{"n_layer": 9, "d_model": 640, "n_head": 10, "n_kv_head": 10, "head_dim": 64, "d_mlp": 2560, "vocab_size": 32768, "activation": "tanh_gelu", "norm": "layernorm", "norm_place": "pre", "norm_eps": 1e-05, "positions": "learned", "qk_norm": false, "attn_scale": 0.125, "bias": "all", "tie_embeddings": true, "parallel_block": true, "init": "uniform", "init_std_qkv": 0.0269, "init_std_o": 0.00633, "init_std_up": 0.0269, "init_std_down": 0.00633, "init_out_by_depth": true, "optimizer": "muon_variant", "lr": 0.00519, "lr_mult_down": 1.5, "beta1": 0.95, "lr_head": 0.0033, "grad_clip": 2.0, "warmup_steps": 200, "schedule": "wsd", "decay_fraction": 0.837, "decay_shape": "linear", "final_lr_fraction": 0.05, "batch_tokens": [32768, 65536, 98304], "seq_len": 512, "doc_mask": false, "train_tokens": 795200000, "steps": 13032, "dataset": "wikipedia_en"}
MLP neurons of a small language model. Each row is named by its layer, matrix (up: input weights) and neuron, and shows model dimensions 442-537. Each number is 500 + 25 x the weight over its row's rms, rounded and kept within 0 to 999. Numbers have three digits each.
A block is one neuron, or neurons of one layer that tend to fire together. After each block is what it responds to, as a language model described it from the Wikipedia text at the highest values.

L2.up82:554473498495516489536502487501498510461476481496470514507486515499530494438507501491496506523510491432461483502517497473500499515510504524480477525493502480475476543490498498535451481487494480548472501499476519473508510418507477493510456493481530483489484488548507529488520556515521504473
L2.up755:454470487529455474553485546481495466463494509476515496504494544475518516475512452493474546455509523475555527508551464506538476478495486516507508519497502493521479459518459506552509532485440516503489480505497503517494532514494483526471495504501489506495519508472465448502498535501459505513
L2.up1538:498491489490525464523489511513480490486510533522493463528490460492512481474544514437468475511503538514509494510532482511499515533509482515510476473536501486473467472521466507516521511491468504494515456509506500497498498491525529476512528480518475504507475456452528482542484480504500496553
L2.up2129:504471483495509454509498502510487518470521499497520494498497506467507513499488502468469556501530547497486493479538496517538517492538546487505507513468528470481465490504516476530506497491509425494505509474500480521510523478499519475530441480489522482508454443444494507563464496485504509478
Responds to: Fires on the blank-line newline after a paragraph's final sentence, just before a new paragraph, section heading (== History ==), or table row.

L5.up1624:513500527453470483461465541501484479455520497457486480526501474475455495492467502522512482461489515476483506515535504497466486491509459487494534519494478560487528509536510520490479455474467516513485484553502539516501475519527494462491519482520489509522488457472525527545502450482496527554
L5.up1897:534523539472509512458492480504469520482469460505505529552534533474521469504503521510524542493489475510505500494541517504517519494492481506497514481534511522463519509506478500543498468533510477468439481478503525501501539505505520473459462469499493518456516483518498507466548495471489470538
Responds to: A lone initial letter such as B, H, D or K beginning a rare or foreign word split into pieces, mostly names in lists (Bálint, Haddad, Källberg, Húrin, berry).

L2.up595:467468464490542502460493500532510514494488511501497523471511513522493496509502526466467497511539515512554473497517447493451501482475446473500536503483536482543510512507530473490477473522528534476505478522550515502502551529520479487513499473522564461519482550522482500464521477499497506525
L2.up608:478529479489539514493461531501522476496471497496531529480518493485490502552473454493530524535499514493527516478503510518483484488482475519523529501460525486483524536525540469520487492531517493451488500493487514508523510481503508531522506461468542499535495472459503471483537496525486461472
L2.up1242:481511499476494505469507520512539501492470476492505501502475512514518519542500509501518486494540516491550509500506506466477482482521448497516489471498507509495469478469483520493482486525453511485560488499483464488476512546563486500518532508500518487514526489458513517503512473492484503519
L2.up1646:500519529509491485514497520499571519528512512454513487509487512507501526519527464509527499504554522489592469498465496500508536469526472479548524473484519489465528503522536503507502471509484504515467472483495461524471468531495523555519495453481497526529501502503484519462544485504497501483
Responds to: Single-letter first tokens of a split word, usually a capital opening a proper noun such as a place or person name, as in G of Gondolin, Gauri and Gresham.

L5.up48:500437516498488511519527504499468502500473467475471504537479544479514457473489474506482528503455505510505531496519436488473499476503483469477517489544486450479470485520508551508472493504537499513512553520514494478497486471498497494512465476504510541496458491518474520495494529502491477478
L5.up527:451494464483497524515507493536485526461488477499511515465484527483520498469493510519470494505455496458468508462519502520498510484486485504500485496490492516525495479469494473463488511487498501539510504499503521497509501495506545496492500511505528544482508468539512563501501517529475562489
Responds to: The second newline of a blank line in Wikipedia text, just before a new paragraph, section heading (==History==) or article body after a title block.

L2.up709:520495505480500518538473506472503454473478490479505447512506525501521454499521487484524487503492519476529554491495484512490534445504514476523500504487486495524513494531533517556493447512475480511504484496560485480494505540506506500505485486525490514476499460503511509488476546474494454489
L2.up1673:477504525495472507470508538503463480502527503465565519500506512492513471486518551523529527504521493526468503489493528541433511503523535469502527508478449534536524494498476530496460505491530507476497499459502485476503530506537484523499504515470544523481457484508541555482484459462492495504
L2.up1768:458464510569468477486549488451514512481532503504502480453509493494487496463515524494525512515472481510507463525497492465472508525495529482516501470521461523515503505498488502550528508527488498503511522508503509529510494535508518535485549468500566567435451540526532486486474517444498471505
L2.up2107:481530470470465519484479465449478517494527463495539466520482467486510463507518528463498482510480459485559492495513477543470467529473469518500494506495519471500464536472482498495500468478484450477538515487529523435511486497477498501455489516480533527495467523506499502502533472504453509480
Responds to: Single digits inside numbers, mostly 0 or 2, in ISBNs, years (2014, 2004), ordinals (80th, 90th), ages, dates, and table scores.

L6.up109:545490505541515453519505498476492490526528486518556497510504463515441485528537498487488528521429540520495470482526517489500471479504531526465498498512508496518489504524484464450538481459486512523477561512503499476494495527513503496523472481479532496549480503534502506523457505504528503502
L6.up318:538533492485502518504442501519513507444477463506462529449478494496499508520515518508486516494476480488511477502498531520551512511497517485514503510494448528488514528530500452493503554498462544487493459480542486470488493451506544497502529471524500505511484521515554466535482505472529519497
L6.up508:490553491489479491518472520505518476494510518488538479494459414497534494480539497500543514526512496495537520555483498476469535495498529481507478531459490513532524488527508474536477515533523482490472524495504524522482490514493511483447501485444494502506501447494477490488483503495542526507
L6.up628:505481458469493503499512545522506464456520477488504471520568502485522468497481491469486520479479528521505467484505506524513505494477489478537496539500492514474462518502468504471486464543486501494516510532498556528517525517493462496520502454488505528467517489471497497550516533493503524465
L6.up656:550496483498448460409481501489471486538519507506523526498422495503538507526471517516485552544495481490508510512475500512522508468495510480492471527509458483540519464480525548533487509537458529568522469484479463526509475512479525495487497518520486487478491466511519501503496537498511509489
L6.up1350:470491489492544533537485497511473493509511465511509509500475454480506482503466452510483484468507491543501490514479470508549491527498480539507450473505494535464496504511509503492468547478492510461533518516513464531477480494491488504470519511530493493523489499503490515528529505484503558494
L6.up1527:485501508486476539488453486544519513528496525513504528509522498536498488506525467516489464515478455495488518509482511531536496473515456538500473503473515458530445509489560506525508514474490492502546480491520478518493482481484541469556476519526531488500506486499495561512537478477500550480
L6.up2145:494470525480484507517514519498489482521535485498476502529490504502507492499493473491480477477485525512462512506499538499507510512486499479502483445444514495498545469501503494489491558527544516477491505496541441493493538454541488493527530474496500494522504497528534525509509534454459486502
Responds to: Digits that end a year or day number in dates, especially the start of a "from … to" range, e.g. from 199[9] to 2002, November [2], 1990.

L6.up874:482512471466487482477562463511483542511511515506505509512498534538503477484536499547505490541502501485499476522475488487468537459501490501476511542491474530486483522504438465512508512488464490466468508486495492483508514466490499508517506545471482513499491491495500505521512462469485556510
L6.up892:498487514502489474509480491435560536529548486534498525504519480519500514550499528544527489531477527473480494518475515505545524488498455491470493454538468487507502524541490508555489510515521495495495527527499485505501532499491550484476555539527502512504507483555482487514510456518529501501
L6.up991:529461516453496506528475495511485470524485521556535458511493481472509480487530485485489508511530467546480509461491521496508522488553462475529498548527505494546449485508531499483455475484495485512507484503494512506476537511494508493479485515498492504509511468477456505495487509495541484536
L6.up1635:501488497495519476491479540481491499528513512537529516477508466514523519484522510501500482528499492549502474499509515478448471440463482471526515476517509510491496533496498502485477503509464517495458498533478532515511466496487525488472462549496492520508469473520525538484486438558511515503
L6.up2216:524438502509488527533527502490529569513482481497521578506477571446422456496509524517503514513526506474491491538478519508507493485497492482510532460528535491511521524490501513519489500491470483508500486515547490471473493486498467511476458493512520510514478518494520519481507520502505533485
L6.up2263:497510511479473465452519519530486478476516542504489478500513514500491493479497478506488499501484542494494481520495487519476538500524497467506514574491503468493517464506489559474485491490529519514511498513513530538509527458464522465521522518478523501504540553505531487528472530517526537479
L6.up2337:482496499511496508499525513494494503471510486485500525463466537516515491476559511511474480477496502534507503526502525496522537500537513480540446483452460517527530522466514471467502507496519501524480502503504519510497496493474514537485495478517450444491509487477469499466488440473539494494
L6.up2522:477500523508526520474507443489502464467481498486482454493539517472479498488527486517497540476513463563559515571492523534503510515470479495539499509536500499508485514514500498527493518515516515572543460500484499523458522478486496512494508485488494498576469517495463525493524498473511495483
Responds to: Fires on "St" starting a name or abbreviation (St. Mary's, 2nd St., Stoller) and on blank-line breaks before new paragraphs or headings.

L6.up359:509544508524489481479477466493462488511508466507527469483517511493473508528452478472472503488494497473500488504518531457492493526471536457443467495529531504506505519458533492532531494516508521482537537502518522489519521477506514524520498463485498537569506489496479466451602473489506491478
L6.up407:520538483509527501506461553502524482482474475501509481530486519493485503539479464533530462513468512527509515503511506502469518472490488507489486500527470482481533472451504548537524511487509497454497464517533482487523455507496518508515498490520522443471493493517481508516562468537468517476
L6.up600:470523442511493461489478493498532497503492517471482519468492517514519479492533489469506499519489474479514493507512478511503506487478506529497513500503504469469509495503488531507503499508477480521496489476463491488502525519468523501556482446508495561479538547545494506517516534487482501521
L6.up836:529544479487507510499464493474530504543527475493471491518488461509490479507546487494545517517507546517526511467497480522475470476462483515470483476519494489485518452500468498465522522507475520487484484508469492514516558529500476522500485500459525489504513528473490489510501475543511507455
L6.up971:471487510544502521493489497506511514530494483459520450473511461531536489525521499483482480490520534493499492443508473495478479528498465497453462525485517511475447447531525481543527514492491493496452535473532511505506503530508454493482514569494501511506543513534492506504549508505451515492
L6.up1290:518474479543508532496502485515539506485509514523478505497517484531469507514535514485522475477520523486483478459500522481465486502520486457499496492486490518457523474527478473482490501501506505536488499495521510492524497508505516492504523526457527487511475498494498488519486510494513489506
L6.up1698:482499516493481472514500496493496495504480468453509548508490504509530513474512501513546467480471495523534482488457493500531509473497461511505507516482494474444496518495482546486515550541540543462520507457506514505520536495476512488491486523498484421536513477516481491488498477462529478450
L6.up2509:523497464481506498501494497488526471500489463542535504440487556479545523482543519533527508503464510478538516465530491497500500504460532468449519517482440510508479514493506492513526495469504507493548531467508465484542499521475532483504492505512513483492528528512472480506493488493490521484
Responds to: Forms of have (has, had, having) as auxiliaries or possession verbs after a subject, as in has been, had won, having been; also empty final table cells before line breaks.

L2.up207:493477520541509494498493500528482471507442481461506480537468465490540487512476473526456498520569508475553557449564523526488528520531484441502502456545517500504514503504465498519500525518521518565521476558510469504509464484511505507464501501562511516481482421505534519513515506514467487516
L2.up607:486486563506494481482459468493533449492492478467495503511480500520533470542491473505547513535532496475524508494474488473503479468504517494506477479484497544501479549565519484514513512503492510474533489527513521512495481514461505514503507545442492541497483517485483497467518487500516454484
L2.up715:502481522536541509497480543453503493467490469492531498547468509491529504541460509514488501482528514466519529491511483508500479455531473544482472473471552468525500538532543525470479515495520501491519507534492441498505522506455470510469498526501511509489513439472495542493530513505479505508
L2.up2344:494473481529547511494463508472523558453488478506488510527464490479487537515531493514465543512545478520507527478499535498497511470488529482515470491512498491477488447466488479519545525490497484497507518501509525517519514506505529485459516466525494501498534507449529499469512481478472454502
Responds to: Forms of have (had, has, have) right after a subject or relative "who/that", often as perfect auxiliaries, e.g. "who had previously"; also the word with.

L5.up1786:456480481517462517513468460488550533530548467470496487496498486492519482508507531520537493480497499479506492473512554506491483489501497539504526546472522457476522488495532514453535511495482507514515461523504533492476491573487512524480502497487536487446528468514536511471547567516476451496
L5.up1934:507483481481508515516447460478505531482457487502507523468528540492536485512468531498511486508516472463496521500533504525519475529515478524493526509503455493506465467522522537463537491485516526496525491510507527512535508551527503537500530523483497478489514509487514459495495536469511494529
Responds to: Forms of have (has, had, have, having) right after a subject, often before been, as in "had been" or "has served"; occasionally table pipes and spaces before numbers.

L6.up375:518569499498524513511465499508515454447483491486474418500523516490526439508484538506501531469561469459516483492544469506516500529522524454465534511495471503465471556468472513483510489488460533529530471494509489501490473472474488478516510480486517503520516460460504532509476413510466451472
L6.up448:489470490520529513510555507480498528432484528516503517472513448516526508486517509502474505519535466492523509502563469457471513497467501533485474492506471509509516491514512484456536484529501527546505501487496489452466505532490519496485475515491511499493530474469468479524502472554492499545
L6.up1080:538551457503554503508498526502501489505522507485512512526501525548506507503504538504534527490512499459436451500495527513506495529479551495485518547489524467502514471511482529496497528504549511520475465497512492534548513522514509457502535477492511495529528481500509483500498497531437459502
L6.up1470:471483455539518494512534491513524520505498515489500521508524508520488517442540511523517484437513468512503494475484554499489494489500548529508533523532517465495500457519485522462432453526506500505510512498479506514502519485509492501495489507488433487491513468513492517547480518520497500518
L6.up1772:532496501465492518506510509472462483538484498481519518513545479442496527505478533489489462508472529489549507518546492488500526482528543515512496502492470486505482518490478530497520513512507487489525503477549495513519507493499518465459511507521537483480497520547530488487468478519492527522
L6.up1863:488513490509469487508522531504504513485474475487492502469495523498519487506518503499531496472506476509498510480508471514489453549503474483516517493510515545525469506546453515525539516479486497502506508455510532496458501517506519462545507507478525506531529545519524487510501495462504471522
L6.up1929:461478513528490491535540515527524496486505471442451501495504492509478490503470501438516502513495476496513474465458513505526507497539527487482490500475540467495463498521485492501495464549541497496498493462511514474528457502500527451540516502535503482479490506465526517475520502516446509522
L6.up2492:513465473509487509481515504486494501486504505510477479477534497456518518522540497470492485454500528487440501514493496539541507481486539474491500501522569436536529448480455508521479482505544493494492509506464486533495482519468485452466451495484487474516513457484493481473523475498496526514
Responds to: Single-letter first pieces of longer split words, mostly capitals B, S, D, M, beginning rare names or foreign words in lists and tables (B|alint, S|onoma, b|olt-on), plus some year digits.

L5.up2060:507455493499494501486484519489528500474515493493536489510536508490536486518466477507457489536526475480520483491496492500546507506542527477529528493466547515480492508495506490527509503509490551477518495504506530466476476522499490493429491486488486499500521459542557529505485481492506455484
L5.up2494:456494480527534508485499482463456539527503512532539461485508494476477513510460527510518484524502490564499500505488519498491493495532485496477497541474461532472495522496504520557442532482495498477489479483516504474497494508534482537462490549464559492537482516545485471489516503486508462482
Responds to: Month names and year digits inside dates, mainly at the start of from X to Y tenure spans in biographies, e.g. from 18 October, from 19[8]7, June 2020.